config.toml
n_layer = 10
d_model = 512
n_head = 4
n_kv_head = 4
head_dim = 128
d_mlp = 2048
vocab_size = 8192
activation = "swiglu"
norm = "rmsnorm"
norm_place = "pre"
norm_eps = 1e-06
positions = "rope"
rope_base = 500000.0
rope_fraction = 1.0
qk_norm = false
attn_scale = 0.0884
bias = "none"
tie_embeddings = false
parallel_block = false
init = "uniform"
init_std_qkv = 0.0156
init_std_o = 0.0
init_std_up = 0.0156
init_std_down = 0.0
optimizer = "muon"
lr = 0.0136
beta1 = 0.93
weight_decay = 0.013
lr_head = 0.00638
grad_clip = 2.0
warmup_steps = 200
schedule = "wsd"
decay_fraction = 0.591
decay_shape = "linear"
final_lr_fraction = 0.0
batch_tokens = 131072
seq_len = 1024
doc_mask = true
train_tokens = 900600000
steps = 6872
dataset = "wikipedia_en"
MLP neurons of a small language model. Each row is named by its layer, matrix (gate and up: input weights) and neuron, and shows model dimensions 112-207. Each number is 128 + 32 x the weight over its row's rms, rounded and kept within 0 to 255. Numbers have three digits each. A neuron's up and down rows have the sign that makes its largest values positive.
Before each neuron's rows, "fires after" lists the tokens most often just before its 100 highest values on Wikipedia text that the model never trained on.

fires after: " (", "=", "\n\n", " \"", "\n"
L7.gate1038:131099150090131132098120083120101090161121114148118092153106172145183121134133081156098149088118145125093188167180079145152183127122073121152112123099108113155185156166081103098203107107129136123059120144108151171135107132120106124139164115132173110129118166142136083137120091155136122143
L7.up1038:148063089105082154084136155204126139150138142139186109097211193105154096088123153073102137100100118092132099137122068095151104133135175165166135169113162117169156109117104160070113098048163124120153158077167115155108053120128076068088124111139149184069147143173075087159158121132143142145

fires after: "-", "."
L2.gate1459:156097090100073169173116118072145152096104117137101153141130125124052146113128174119126166121096149143095066190125117101104147140118136081182159124101144132139186125161107146126121110138155145123096096149143205171057108186110116176151138123156125150088196142126125166116131172105124177130
L2.up1459:109101139149090125127114107130155121105125159125146194154149122098114152079159136153175175108176149146106120110151114124052122179144134142167167107064160093141097133122154143083138113190141124080089176157138217151101143129102176151070103124168077111131164118088142138082128134172066132193

fires after: " the", " in", " mid"
L7.gate1682:202127144109113175159111105103151119127121131100145078052098133133199161098103090137168168076186078145094102138124131142126068139145120165146122077141129151132098111172128155155123099126160117195188145107144123103131174187125162101124115060143125114080137210141086107090156104190108138081
L7.up1682:189090150142176231175090133180150148095136113138133109119157113141140138123166099133120180103133140132168131142095172153172154162161111162136086091132135158179154174139131098081095153114157141194199140110138127184123116181085125171105151077163114138149153148148104127107129094097161148123

fires after: " X", " —", " %", " GF", " |", " GA"
L2.gate1172:151142146174183102147083098122154126135118121162157085100105094119132145116100146119115173144105168136123102111150101082092138116149132171093126095113121111163127140129103101175128150111133082075154166163129103091113100215137145091069092154129122155103147167169192097166131139139135099163
L2.up1172:136157147175123134119092067104108148071121144143161150127084119137140197197169171109122136148102078124125114100095164057154155133097134166122074121074154113131124113117121095172113128113136121096146129151145107052102123085103123128087145150124082145144081129120136124113145145182135132124

fires after: " Women", " Men", " che", " dr"
L2.gate356:157153108097111068148145126143151147215144198112155176077161132108131166132126194119198137137128156183115152129100105161132115116149192157156098108130165205136173122141156147140132109099082099082167147126055168132168184110154142096128179105120095153072124144047105112103150082145140117138
L2.up356:136135131111188168135168151108138088092131118131149155118091173114137169115119109175061127174109060083130147104069150108088149102149116140129142104133187126125124078135093148083138153132201169123136148164077172111125152116137122116118080077136157122126116136158105103064099158089154147159

fires after: "\n\n", " \"", "\n", "=", " (", "′"
L2.gate205:141138112127141062107155142168114120142187157124121124157111156084142096130119049106143175168110073078142070108108140139140122095074155098136123126166123054116087071131148139123101137107211138125165171176141140160173161113089094120094089112075094124109137177136151145138112173145143111138
L2.up205:130116160098115097200100122187077155158136134085153140164158176129129131147120111126075170119112126113101094142119167116095158098163153135109137076146126157182077130121115094166111144140098143130094142106163094120106100140135138133183131157136158112092107119131181161108136199159144188162

fires after: "°", "\n", "  ", " UTC", "0", "-"
L2.gate732:126154150186169118119178108163128164096159114076090180082050137154180172090116132135093175077142152118094089136157093141089115164113118137134101126172149177137148100081113148082098182052090102141151143143161105097094098112092182165123123136166109107125084111133170130138190167175095117115
L2.up732:157109074133136094156180149098080106124177085125108132133139130117163113139164087128140146144168183087097138112169140100124079126202174123191147171095137110125115084103147079200117103163106088114155173090132148144157083091121152160159152177201143141142077159121152148083137160194100095114

fires after: " |", " 2"
L7.gate207:113141136108115129114115144151069088084124121121193063123222073101134119163106142069131127098161141138102151155101177168080137154115147135132061102152151141151163182137127101171091100086080078179184122048116130144144120132170140182113147112147166151108108127105066193162158185085114066084
L7.up207:126125122151170106166118137151114156075121129094170099133182139103127157106099088135161136161157156123178086124136106164110103093135147108115168172084153114175152119120112049109135119101098106160199075114128136172108141167151121200071179148149104131081117153147143159109128138024069080193

fires after: "\n", "=", "1"
L7.gate625:040121139128150136109135136159079080126113129124085124086062081132078197186103119144175058104150124115170089172146138184115142109124122119122182121144119095117136159092113082184155128131181150162114110130128108087138185144110087161126161139149166120132145165149179134128145118181140136122
L7.up625:137145115160102114123165135098118157113113107136124133144098095110132117115125111153140161077148103143135145103129121111181122139127084119187139120168116193097136163124200104100112133134114167141146122083107151165181142091145131102119086140093134076051149088130118103155125078170165098166

fires after: "\n\n"
L2.gate186:104186075123106127108146162099124162119133097183134196171145138168153118158138097107139159194183139113156129096098110157109172107077104136128089182160116182139136152176150177134114155127176094123121087141149111139149158114131170128190165089199121158133135135123177123134117160153162179193
L2.up186:109114114082149138137170139109140144068086139219109130125146076150119161152144127121116179183148145143124175074072121141084154086114123134116108165138117164201132130150130154123095177097156091121150101156110100135140081133138147109215189121134126204147125108173127163088110143144166168174

fires after: "=", "."
L7.gate1024:127091114132037101177150133112121095081131074116175121080110173118118160167148174067176096089056048106066116111076131174144116104172126160185134149129131074110118069149109119172121123173138142136136136130159078164049111158127172113104103158147133133157192202087123082113101088087107153069
L7.up1024:102106111155100171094064114067104139076130109065174157102127145116113152136073155075108128122096099159162051137112127124137130116153165127189153136123105156134111108107131145175139103183165156129133105159183092104079094143109129109092105162131090104078118148133165095182171063179157089097

fires after: ","
L7.gate1929:063142166126161127143077090118154118122129091204080115156164095095153165132118152137127158133125127070119145083134189187082132116126093166147131122123193130191144140107133117149140113143103205108142138182162131138060121092138138144148173180127148159111103169133127111114148140152145111111
L7.up1929:105157213078123088077087153176164185158141161157076162114145207116120112109124190117132160181110083129190117160099149110102168095141169085121124143100122101106138162155076108148145119149151143114163123141162102104056137119106080150098137126120122129057140131113108111152086142119174154123

fires after: "\n\n", "\n", "P", "F"
L2.gate207:147100109169137173114150165124116080117092125096132186195127165170125098109179128174098069127127143078118078139096125130077141154130135121115060104139158144098134146196190165139135092200107113147102119109097099114117141176131140218131132120144090124083087151153161138099122090155085126160
L2.up207:171130150130091135145096175170116056106110138168138163116132078096150123111183083141147107113152149079216120144106092149129132107121115136101148131127087161123147108098127164158179129120152086099129097152079187122156095178177149161149130126125127124129122133144112120149111142138103148173

fires after: " the", " in", "'", "In"
L7.gate1436:089153172110130088115130139103099189140085170120117122126060177106165159150093147106108076086097156108101171113129073151144148155166153178109105103168060138198117065127134111117162148133172114115097163143149064179117130138176151137109147182088178125100070148133135132085143138112183121138
L7.up1436:104132112147110121154096157105163147127180127067116139134152104154138158074121098137127179158057153151138156142053065083133155126152125168100077124068106144179136072163136121126184204123116150122121125145178121136130131106107164109154120110158046104097131163134159173112103136111126151184

fires after: " the", " during", " in", " to", " from", ","
L7.gate1862:094150155133117085078161137130171099133126103142124132129104109128095160135079103145135176146123101082117183160083127133141145141144111131196112109112140129158119107111123133128084241105115180142130189128087084206104180099119118158144128124152131182120118139070182089163167162093136114156
L7.up1862:168153140096164127133116106189157140147112103154105147204162226114170141140136108105098186101097110198165156157136092157107123081190112112176076123107117121091200098140111128080144095129113162156123134116164158110122105148136129155154169179138096198135104159106137140123143083114156088144

fires after: " |", "|"
L2.gate1183:120123106124153094111046146130167154105136177140137100122109148173153167028156128105189136057121106135097125151140129153110123106136163115114100076099136064088113160105155148157135129129139121117091173151149110156062161107095128078157145098122115176172123110154129138151126106143136135147
L2.up1183:121157087150161111071097153080139127103177142142157127123151143182081127079180096101166086083143122149109135155106130153139147117065145090088142111137149115135140146092156120137074110104156120140107140163064127196118146136155123150143100195095155124111170131145102143142148088135116167145

fires after: " |", " Pass"
L2.gate1645:094155140096124163145132109087156119133151095124106171120166171172179157120119101120163142126118145115107137073105147102132075122100090101143095191172161081118134180138117122155192098133125123087140099084093140119162089170143139154106160109102109152131087140155138151065138062129066108144
L2.up1645:162181087086128151189139162124069177136143126131207122115121163106119105103133093101190097174129147052129171137095162142084124139147106180138114084153127134143130086136064093121082154143188108169097128121161164087139122054102105122078117170109154104147069150074096123150119155111169157151

fires after: "="
L7.gate885:111120125117110122133165150087120127159147057127180119105104153115175129130092180160125087133119116054124042127172101130151102203121098124137123118150136148131120092103149137132106169144107126169128137100115045143156172114098137113163108102161122133166191143109115119165153137144144147062
L7.up885:123126131155113169090129108169144170138111152148172176116145148126095165060093168068126169143154161135183106163152111081130135148146149137111125077078165120135070120169130151163161094106073081143056138161167085125131212198130163120133156136169085133192171066159209079088095146157105122096

fires after: " 1", " University", " 0", " 2"
L2.gate1129:117094147126174125184111066123149167089095148167099093107063118137110180215168122092100135140126138099176142117156138189127157103163150185153111176079139113102136088114098173088157081055090082136212098132088132173099102092046112114140162118143100142087117146171168085137105139130115063154
L2.up1129:111117071123108169142082104143157128109105131098098091074029093137159160108213116127118142125123105079183155134109107134123188168127114131137122123092127135056124105104083130119161128102114044076174121129156108139134169120092134120109059150143113106127079129181147104080114110183117084184

fires after: "\n\n"
L2.gate774:131121063104088100117118138101131114116142068124142193086131110101145139142134127176162209117175110187137070154123146113056152106063094160155147123171121152126127136158122157122137131141145113097083049158129136131149117106145152182170171116137128168129123109120107112137147160148123194170
L2.up774:140137054084102107115092145124169115094077086117151199128121137066120158124154134158158226124182098189151079107123161101070119131091115155143122080153099173151126128157143158089141127161129101128113082156103069123159097091158153138183152114145108187127094101158171118163149096158128142176

fires after: "-", "  ", "%", " 0", " 1", "\""
L7.gate1317:161102130185115117129151108118138120111155174103102135113057152140183167089185176106129103110198140099096115122086125108137083152188127166124162112153150145144153077108168163137120152133078084179107163128090088139094118144076143172123135125158166142096102114133127201148128175129170118109
L7.up1317:106141095088083156153080067081154075142136050126168122097107153131130132173101193155154153164148106167067169108095131160117160143148111177089130146070154140101114156129120113113124132104109103126066109186092066132171141153101105118153122140172151132077114099128113121076056135149102060073

fires after: " (", "D"
L7.gate1977:101098185144127126120176227111129118099096045171120076158111124135098131091091164094161127125141132211111126149153155111102111116129098097097105171123099084150049140188061123142199158106160125143089162099101076134126106184161142138109202118139122187090068131118133121148159115163107097111
L7.up1977:122153101147143128132186175146155157132086082141187151098103139135088212125120071098145125137121128164139102154177185097147178081131049160158144159085122069130077146107119138160163097079142185110107181191136117172154088111135138182117157168115138152057097082152115112190125143092121114142

fires after: " |", "East"
L2.gate446:145111078159142106114094115196122128125148127098152160168222068098171123154163130127138112105124200152145138099150133115122132150117134132147029125148154122153124182161111138048106163127133116133127127144125071101114180078143143143098149106169164064077138135125161139107102108092099130139
L2.up446:133148049176181118159144142213129121059135125107087105098180059129178116089151182114151138137117182160094130118169106109066147128151125116153087129150152150122127169173139119060135136115123129124115120170142135139116102132130106106137101096205203129096147100143155129129123149099177113157

fires after: ".", "="
L7.gate1531:144175160074081094142140101131145135102185086078138066092138163139149135126118151030130137115088111090047108089078134102203119103149052129101151086114189114074095074140076146149164089144198109142097143120120109121118077167130128134118104129104070120105130121137106137125139151102079189108
L7.up1531:150118114120056143139088132111190137112130115036136125166099112119130138155077117126137142149094104133058124101061162057141118046139104161105152117118086125070142141130129113114144087135161135095132110189116146130081109157113046102116140123110096103104176091158151172104122091092134150181

fires after: "\n\n", " Species", " city"
L2.gate768:118142113115091129138133167187125144126143144111084166149117124121090113105091119101106151065170078120194076133182120166128163137069154125136131174159142110095138157160142119194168110152099193178130165108148099165129148151145145138156100126124115028070134130127095181126186102097113188175
L2.up768:091145164170156163147118134157119174083102112095146105208097090192086160101121125104084128101190128186116102126066084135093153137143178112150138136196101148137150126154099093181143115112146132126096090189111179211144053101104110147116140070105107132114110171131091177128158153076109098166

fires after: "|", " |"
L7.gate959:117134114125125132117086149113132136138079181135181095162112103183041081159111115156120119070145093158129095163098075122138198197138078139128131140101154187083140148124172138158118137134138114113141120119084118174140132172137079115127185091144102157128148076144169186102130106171139092202
L7.up959:190110160169117128102151170128137119137126114202153152125119126152112154157149056095158098117139162107120114056099122092111159072075106108127061128125147139186171158132167083134172161110158103113113176157105105110173163204131094094145160166108147128172157100133081104134129147131108066125

fires after: " (", "\n\n", "=", "′", "19"
L2.gate1821:085128125169119125049211071168091105096133163141091088145130163179133120141120101158054096139170139134115078145191170089111113155080102142139136150146111127117163119131094097128131054116140111140089108111218122174117092099178154125140140112102131085050176093136127133151142115154136109138
L2.up1821:151079155147074150175126115111058151079107176100113146136134136140080096150127131171142118112157097166110143135157169119136125165135157093156044164211096066129127135117123120132095123177176079131091192130125114134114110108132079092107132151130142157101101076126163108135106178134138137182

fires after: " the", " The", "The"
L2.gate1012:100107095147090131174060130112138142097111168163087076109100108136147113103134164103139109125125077129085102166122085108107126143143121158086090153062170111131112167171139096078143077145122074104129213082198070148150132138112137078061175078068163144106104108169185163140222100113148151218
L2.up1012:103091155157168108193072143150150118114141189102142144128127140082121148131152111101087092091130105161069123159134139120136123135124117098055134119091177118112110160139105105132161097160138139159122220122143062158127208097202166133110116109107163146086147142160129137109172121106133122096

fires after: " |", "|", " 0"
L2.gate498:157128170086103095163107142089170050107166060080137132165118132104133155086087097113131157089127082098065127103059100147082099123153141118126145124151163138122120154177167098115150034107121109131150133103097120112162170105158130175154165127109132107048117113148087125133131149071155130156
L2.up498:142083114139081123114197159076182085108114137150138148084168095093120133152143075136182088106112140112154153109177135062116083106162088159128142169166118168114120117107090121094131166103110133142114118134135074061135195120144093124115106091090160143111099149113135079110189127076110158107

fires after: "|", "\n\n", "-"
L2.gate1393:084161108105114124150141114082131131106135144151117186211090080093143111149157109177091163097177131100129126179170173128108045145130112100146168127165116109145194129102127103121152156119112134108099119200149146172114145121114161136106123095127076099072107172127148094080149191141102134178
L2.up1393:059159141141089110177162132131139108135144143111137136213060066135109147042106096175052143139135165110106168118157175117071103163111097127188142109091141095163155141095098123085109158151172146080114125180120097168186123128090108173102133086119068195120105121156168115075179208148101131129

fires after: "=", "\n\n"
L2.gate1570:148089073159148080160140093102152082198136097134117115129164122131150151104141129131180221141133161157197128138140139086070187166152114162166160057126130147085110090131147155080061132160087114105146123139104079133104131152055099124145172162148103134137094147131137118114163184163133094102
L2.up1570:148134177136105125133108129097130124114094167075114158136152123090151100128121101155181115135106125120164143127122111122083075116204095107191175066125103158141089106137195094056156188215126111099096160141113120149121093090127116071193154194155072156141134144202155118085128095112169185052

fires after: "\n", " member", " 1"
L2.gate1964:143177093135151113122122138135113110102082127109077132121118146126144100112133070187130100135135146154098081133163123104095147091183114134107116120144075117143140144082166113092150128088136077163129161146069159106135087086206114122172076135106142133106087135132090118121114173112130172158
L2.up1964:121163131127150117110097134122158132147120106153143081104130146115089123147084146145103133082133139107172156109178107162126155155068167113143161139119066178135193080109093121131110073188145148119073170128131134148137101230140081139111094108134020157073168089154130120167136190178137127157

fires after: " |", ".", " a"
L7.gate1144:130085186150132135150181122092114161162107139144149186149144132108049159145076080162163165104102109061168115138102130170101184144132141126128091093124118081055133084137064135119141101103164134134133092116191088132099131108121063154178144119155139135088119115119109180154177208094096153152
L7.up1144:121114129126165104119105140193089177152106155089112166130157140130088135150125104072097133141087153141153142174154046091201118139124126173076106101117093142120162110060102157147144094113124113119106130159168175141176168136123173164165155137163123109191152120139093131216166075141045052154

fires after: "\n\n", "=", "\n"
L2.gate1784:127093133056128182167133152103180140148118117139139116138132158147124108125119090105152137205151127154091137155168075146123146092075089097124139089097122172137180104223091172069109149055103068121124063181083115135097123202156134166098116092142184143146128159115069172127127144103123178130
L2.up1784:164125108013127120149090139078162118134146155150157159132217124144102121156102165092130094101152112126121125086135112115129142073068068127119137107083151149179164106193120154058095127089146139079131133126103104110083131170141155116154172133136151165120162157120118200150120114172094137141

fires after: "\n\n"
L2.gate641:170160075090111136101156131091136170123146112113134192160073131083155111080161139215118165168191164147171124072151124092096090145080158089124158128089153213139112136067092119111157124120156093171086125115173145217144102091159143144108178129121114157119143144112121169078120133139135153142
L2.up641:105097086111080140159140171098087145099136084143104177136057087083104134130167141151114116120151166072127183129143101098137094107109200133143167141147107139145111169050072121156108130104134071087115135153124141106113118099163147164167137124189078170200126138127088128117120158152145162167

fires after: " |", "|"
L7.gate1051:134146092152162111137128174141166100164168112149148119141147077164112139157045169130122121088129160148167120173064134056080175105138233093053096110172143171176155097132161101148076137121115096149145149117158127128135157150116156184120146130164164078109181079081126149155153142138131096127
L7.up1051:169114115110146078143110125134101155091099180160151126148098086101133109115126097059148101128083142146157023089144112138140162139073183132110117066112113136153102156160055199169066119137137135189132144118165108124163115110189098136140118127064145129154149132114148178112155163129089110133

fires after: "\n\n", " \"", " (", "-", "=", "\n"
L2.gate1060:135160113141141185134127122111181181159126137111076159121155149154115150163151062079159211127143099148190177175090130104118116075104135127132122144096148093109196050162118130088112086120154171099117123091148100131182083098127104139107138115161184129069094130117099180129122156119150118129
L2.up1060:113145090145161197138087137136136136125093151159095117146189145172112109201146077111186156124130093156134111150115121063082144104117164139071142113070146073110168107144135130130134084173189168127108161133125097133168079135132143108160082114163150142097102091124158111142159211102130104171

fires after: " |", "bo"
L2.gate321:126094133172133110094123130133154109156142100163174132125103089164174201147158104157124072153094115120168135082097150142131098119174172127144106097152113139125131121139169148133174111085116126221080086099073106167074137134165146197142089085122113111065152100154111183089195109097071069140
L2.up321:129136178179132147135140101100108179112153174127149071176129108135139104118125055165160143105151054108128144145134131097134046165151107125115101135083068160117117064160135129133137115153098136202129146131090121135137132064141112144115114102157149121080124099203153185146162135095128146134

fires after: " |", "|", " W", "or"
L2.gate1162:113076100132124120146135175136105090103126095090086173132119086149141131165134165140093129102076116102163122119084064096127117194127144121138174121153157080157180106137165144072129177164132121142147107109173069137091109088175165138129094180143153071155211120131100152117125145150114230144
L2.up1162:096154113120137119152084111111075112126245123142065137108141044164153080083125115097117107111151129101124082089102078115142135188130164125146105118114132105125087126142168197111116137111100205111138085112141085151131120116188121149117151169085142069130145113099083152144140153119146165132

fires after: " the", "'"
L2.gate218:106145149137206103172175137118119166120079196090100121152117098132184192113103121165119187091144128085144168141106157136175115119142058104133124145134140151146145125098078155140124093105108097083121193155121112080160150132123183096079083128082104079139145195170145105160113146102161123164
L2.up218:129099174109108165090100199144155132104205211093140095130130070155135181101074163189101172128119113161133167127111142094126118156131114095126141070120121158182120147130123100162154119139179125161108129126125131132129099139152134124148126123079129119121124136158182125106142099149164137197

fires after: ".", "=", "|", "-"
L2.gate1891:128076131095088169156182162089118143129135089101164084148095152137192161187168159157149108082084136119142108110111145132214184106142152121152075078128098121116166144092140082093129119134068148079111158150119054140085086144103098106180124113142093091135138075161163153137102102098144115148
L2.up1891:087123134130127159112153121129126122073167135044188119174131136140119148165159155108156108120116124161114038127145094105159118088173164067166087088123135142112138100095154150120127141105087131145077181169120071141092151135172154126175118156142117148158157091063144135170157112137131169072

fires after: ",", ".", " |", ":"
L7.gate1185:185129100095101147137146149113107099083116098096103196072140107139132113098114097071178176124099177119086077124183124104107087120159083061071157111148159162102084138115167143156125135096159097138148121148112134121150124158145102172094114136206110168108137167109096185154096118106106118133
L7.up1185:126130102084085111183093129113111132137161143112139129090085111119091116164133090071141122109095151179138081169131124174095067114185171131084109164158158063115123085111056153150149131163119130135127178135161101157116152124095095179131088135123142140119114140117139200093106147176115137142

fires after: "|", " |"
L2.gate1518:149086124070180157161047136133134162192129154079122158145086093162128127079133138102182151114160140105171144110122094125158124114106175106149084092090130027111150175114107134089120117136112124135056115067126086115066163098152132056118179114102069140097104164186159135121140093159063138113
L2.up1518:085109136090122111167118125079170175172150136208092134135160083167111137102137091106158072097171135080140122119150070206125121134138168123112094123115139087137136138110097107151108086088127180121081129139096114134117098078155118183121152211110148129153149191109091118127175103119128135158

fires after: " (", "-", " \"", "\n\n", "="
L7.gate1282:091127127122153042140096129151105180171101065137114153193076167101113084211124118111089101120056107145114206130114125132115123184117095198141088134101160075176109169136104132090111149132183143136150118101171083154112143140140213130154108092097131084111120133111182102169187177093167118122
L7.up1282:141058103131178080123117137165134200097114092163149144131090158177120121130154078112149099134076105127049185140084085090121161161131098157133147089105079110098105087204112111129122158156170108084107160092144120156163184098149150138199174137154089072136087111122132137135175195122098162120

fires after: ".", "=", ")", "|", ":"
L2.gate1517:131146118153152115158104118154206121155130127091142125159166110124139127140079176115146145128089150147150181178120133081091196183141143111128173170122143167096154117176136094133175137045089073137179155148121169158142145204144167163152163131151199130108118144146173182093175155082089139155
L2.up1517:141125146129092122158085099101120114160164157068127103100211079085113154128163071129105120130112150181121121128131100090091157053166138100147117110103179081156150137133114124180160079112138121148153140193124144130153130169161067147065160147149123182101151176104143193128090160185155131158

fires after: " |", " -", " 5"
L2.gate1348:192130103095168115083119080141188123129105131058141124150140110141176121110143116076159092144212101106150151134165107129109110102156088126117099161113144128141132095129114102129083102108151111100106130090097109143061107157112116110106131128073124114101124099122100135098177071132159127138
L2.up1348:113137092113099153115114146126100126132175192085147131102095095130133108179168088083148048180124117060106150102118100056123084103086098216159178149129137120107154187120119147186154169163132166171126113148136158113157157151094120081143115098193149125075123126164084123122141123154126111073

fires after: "\n ", "\n", " Sac", " Ac"
L2.gate576:105130140108132118174149157117129200075106184156134151132115101078145156184132126146176161091125111123188150162170191151112112145196171160110156140129086165119099134081161131047099147131117090138126114129150098089068137092091113056135108116163096185153168134146130098100091126139102050116
L2.up576:143160114147048143124121129151145172093139116135086202138163090085100160167095119157145176170142155128155150132170045125116161192132175106078084102125097154106151108155064106104092140155084140168116173103115135136133128142185094136126232114113104124103120150198083133064131101156103079119

fires after: ","
L7.gate949:156161165108129145192117133112201102132120111144146130099164129128100156094097136084111144133064157118148086103112117186160121128140150117061103157127147089112081127109114183191175036119125074172109147144177161182089181087173123135144165099160128130157132116160140187123138151125163164174
L7.up949:139140155125100085138111095209152159185137162134095142177107142167096118064187158168114154112128128058155120141162129145187108128158133105123158090145141156157128158111066090130174097171175154129167148112063146089167136139067143076108131143182136140109126172128082134153101162160125166133

fires after: " in", " 18", "In", " advoc", " In"
L2.gate1813:058144152126085156150127126137126227129118152103115168142096139205078126118176133142210143114071124104113094150078170133133118043095090155097104190080130128129164104159148113115142153173119174113149123099181160116103133147078203082136122107171126150158120117128093094097112102131093131161
L2.up1813:115136159085124126095159114156192118098115171143151146156145131086128122139165102121147145157095094097173104150114121112137125181118117138115187113125191139155136132155129113061112187121093096137147112127148139154076140136089113059109129102152068170145091193120101162119159165097138136142

fires after: "\n", "W", "E"
L2.gate127:141139131158096113140144124065112129147177094089124210155115182094178168091078112107104142142104086143074136169151135185114127128142143168149152116073160105066180153117154049124127154179090184052129121177162160113149138118123156133137118168132137123141099140125142103084131164110145160119
L2.up127:131121082149148147157183131121152119102205123099170149157133088143158141093124098139139108155122049137120127185144122144185116158103135129162152114157136135152113124119126056162107133104090174093131114145087116138133144160220148133084083163133156105154155150151149142124112129102123144032

fires after: "-", " Minister", " |", " for", " Bishop", " to"
L7.gate265:161107162139156105149161142087130110078175085102185181121197183132106140093063144081123138105142143122061101126114145167142140198190139097161122145094186094095143168113148074088119183159103125106123136146120154140106078063159121150136141138137153116088116110115087159062145105082155157100
L7.up265:174070148097129187102194117118149201111164102122119101079134149136124158195161132071170106198117189086102132116108105085167177059100084141118176141135105119134113093160087097102101204127155115151165124107100108142149209095185105112092121140177100150127106078081143152063134128134058127174

fires after: "\n", " Sel", ")", ",", "=", " Ji"
L7.gate2012:082136149110114093187159141122115105118118147177139164116083121136128151120113137163131106109188147133157167143119160129174110121135095159124096153112043115145070175072148162103135114155148157157098151125079111174159182141149095175133144080072143127131143155134131128130173063151097097096
L7.up2012:111136081128100086130156138185162106072148124140146129196159095101102168142159149118111182116124110134124099097089094103150129124099122166142164173105145157142103173137163136159109123152140174138111107138100109164146165125089154147088190132115163104140114131169153114113173081130171211140

fires after: ",", " in", " 6"
L7.gate813:123100120080103071067116130163114159132148103165147184152122071122160135084143130067152217160145199118089136098114148152116146121157133126136150106110144091151187071164126126098106129124154161137146165119114061196113174127150146178148136112139127136184167100159125151170121150102144091174
L7.up813:150136043132160119166118145144089113091129123126113087108170123121134173115109204084113162082124143168128107114143081196177154140158080141123121144136151090134108117085117178133105162096114141165133131150118116160154174115106124158093172111158130151142120140111118085061124174138112155107

fires after: " Candidate", " Votes", " %", " Pld", " GF"
L2.gate1511:171102100116137132149108142126155119147092171112179100136115061136080071171074129145123080143150155170158105103109124145103077104061087119080147111088082114176128102093090142065109119127143164119153107126088131198068079041076119044168124170148067068113088093110126107084196153145129134093
L2.up1511:112140158086128160122125107113147140106079111178057103067129170198123154103131181113105134165117101108135111111079199109156186176109174097122156140148178172106148180095087125124107091077105158111179174180127144108068127119180109137110153191112169161108139120173168131188127154154110095093

fires after: " (", "\n", "-", "\n\n", " \"", "."
L2.gate1294:088141125092119064172048104121081147110144184167120150126145093124128112147165110175085153158105074113099103197133192093143130143114166105081157136169154086127109120176098158108139161093194109109131083116157130139102078090137055132168135115137135122075137123161134209179149159146110138160
L2.up1294:100116093106150131126106138202071127135076193088198146157161101182094164156066135109124132121134086131099111154164151096137124124071163102145142145183126109152089155151160154094177129126132152172147128125114123151161095131133103103134152140123150111137188116124129159148129123193062151104

fires after: "\n\n", "\n", "="
L2.gate302:092129108103129152113075136112095160120169125094087142070090110085147144129110114155114095151129098091080148105130097098132128152138130103119098135073071151066110095089199099095112113134081166147092119164103117162077110132152162145151054146148071094131099126127130205125154091148129159141
L2.up302:102112157135164135077125145112149119117126146092098100121137151105133041144120120178143136117103141098159115145109212074152093162144093121119136179152177152142112095140158134063126100160055172113078136177100065202035146122161140092173104217159132088160117143121124149113148077140133138121

fires after: "=", "\n"
L7.gate1265:143171151128115127150142140098170143162161149134118131158086135125085133177084107111112116121085070100175161148117131070134064103103177158132113108171164086166169118077107091160133087191126078118110071095159169097127125104079076119088060095160139154174064201127159142107110114152154092140
L7.up1265:173148118176151151109189101109143176144161107161116123146103093166144170143179129124154134132177092122196153140141065107116181098138178125205105111150096139129158168181144125051114109095098146144113091142116157125143152182219136117131080157136065150108124134116162119076150143155145102123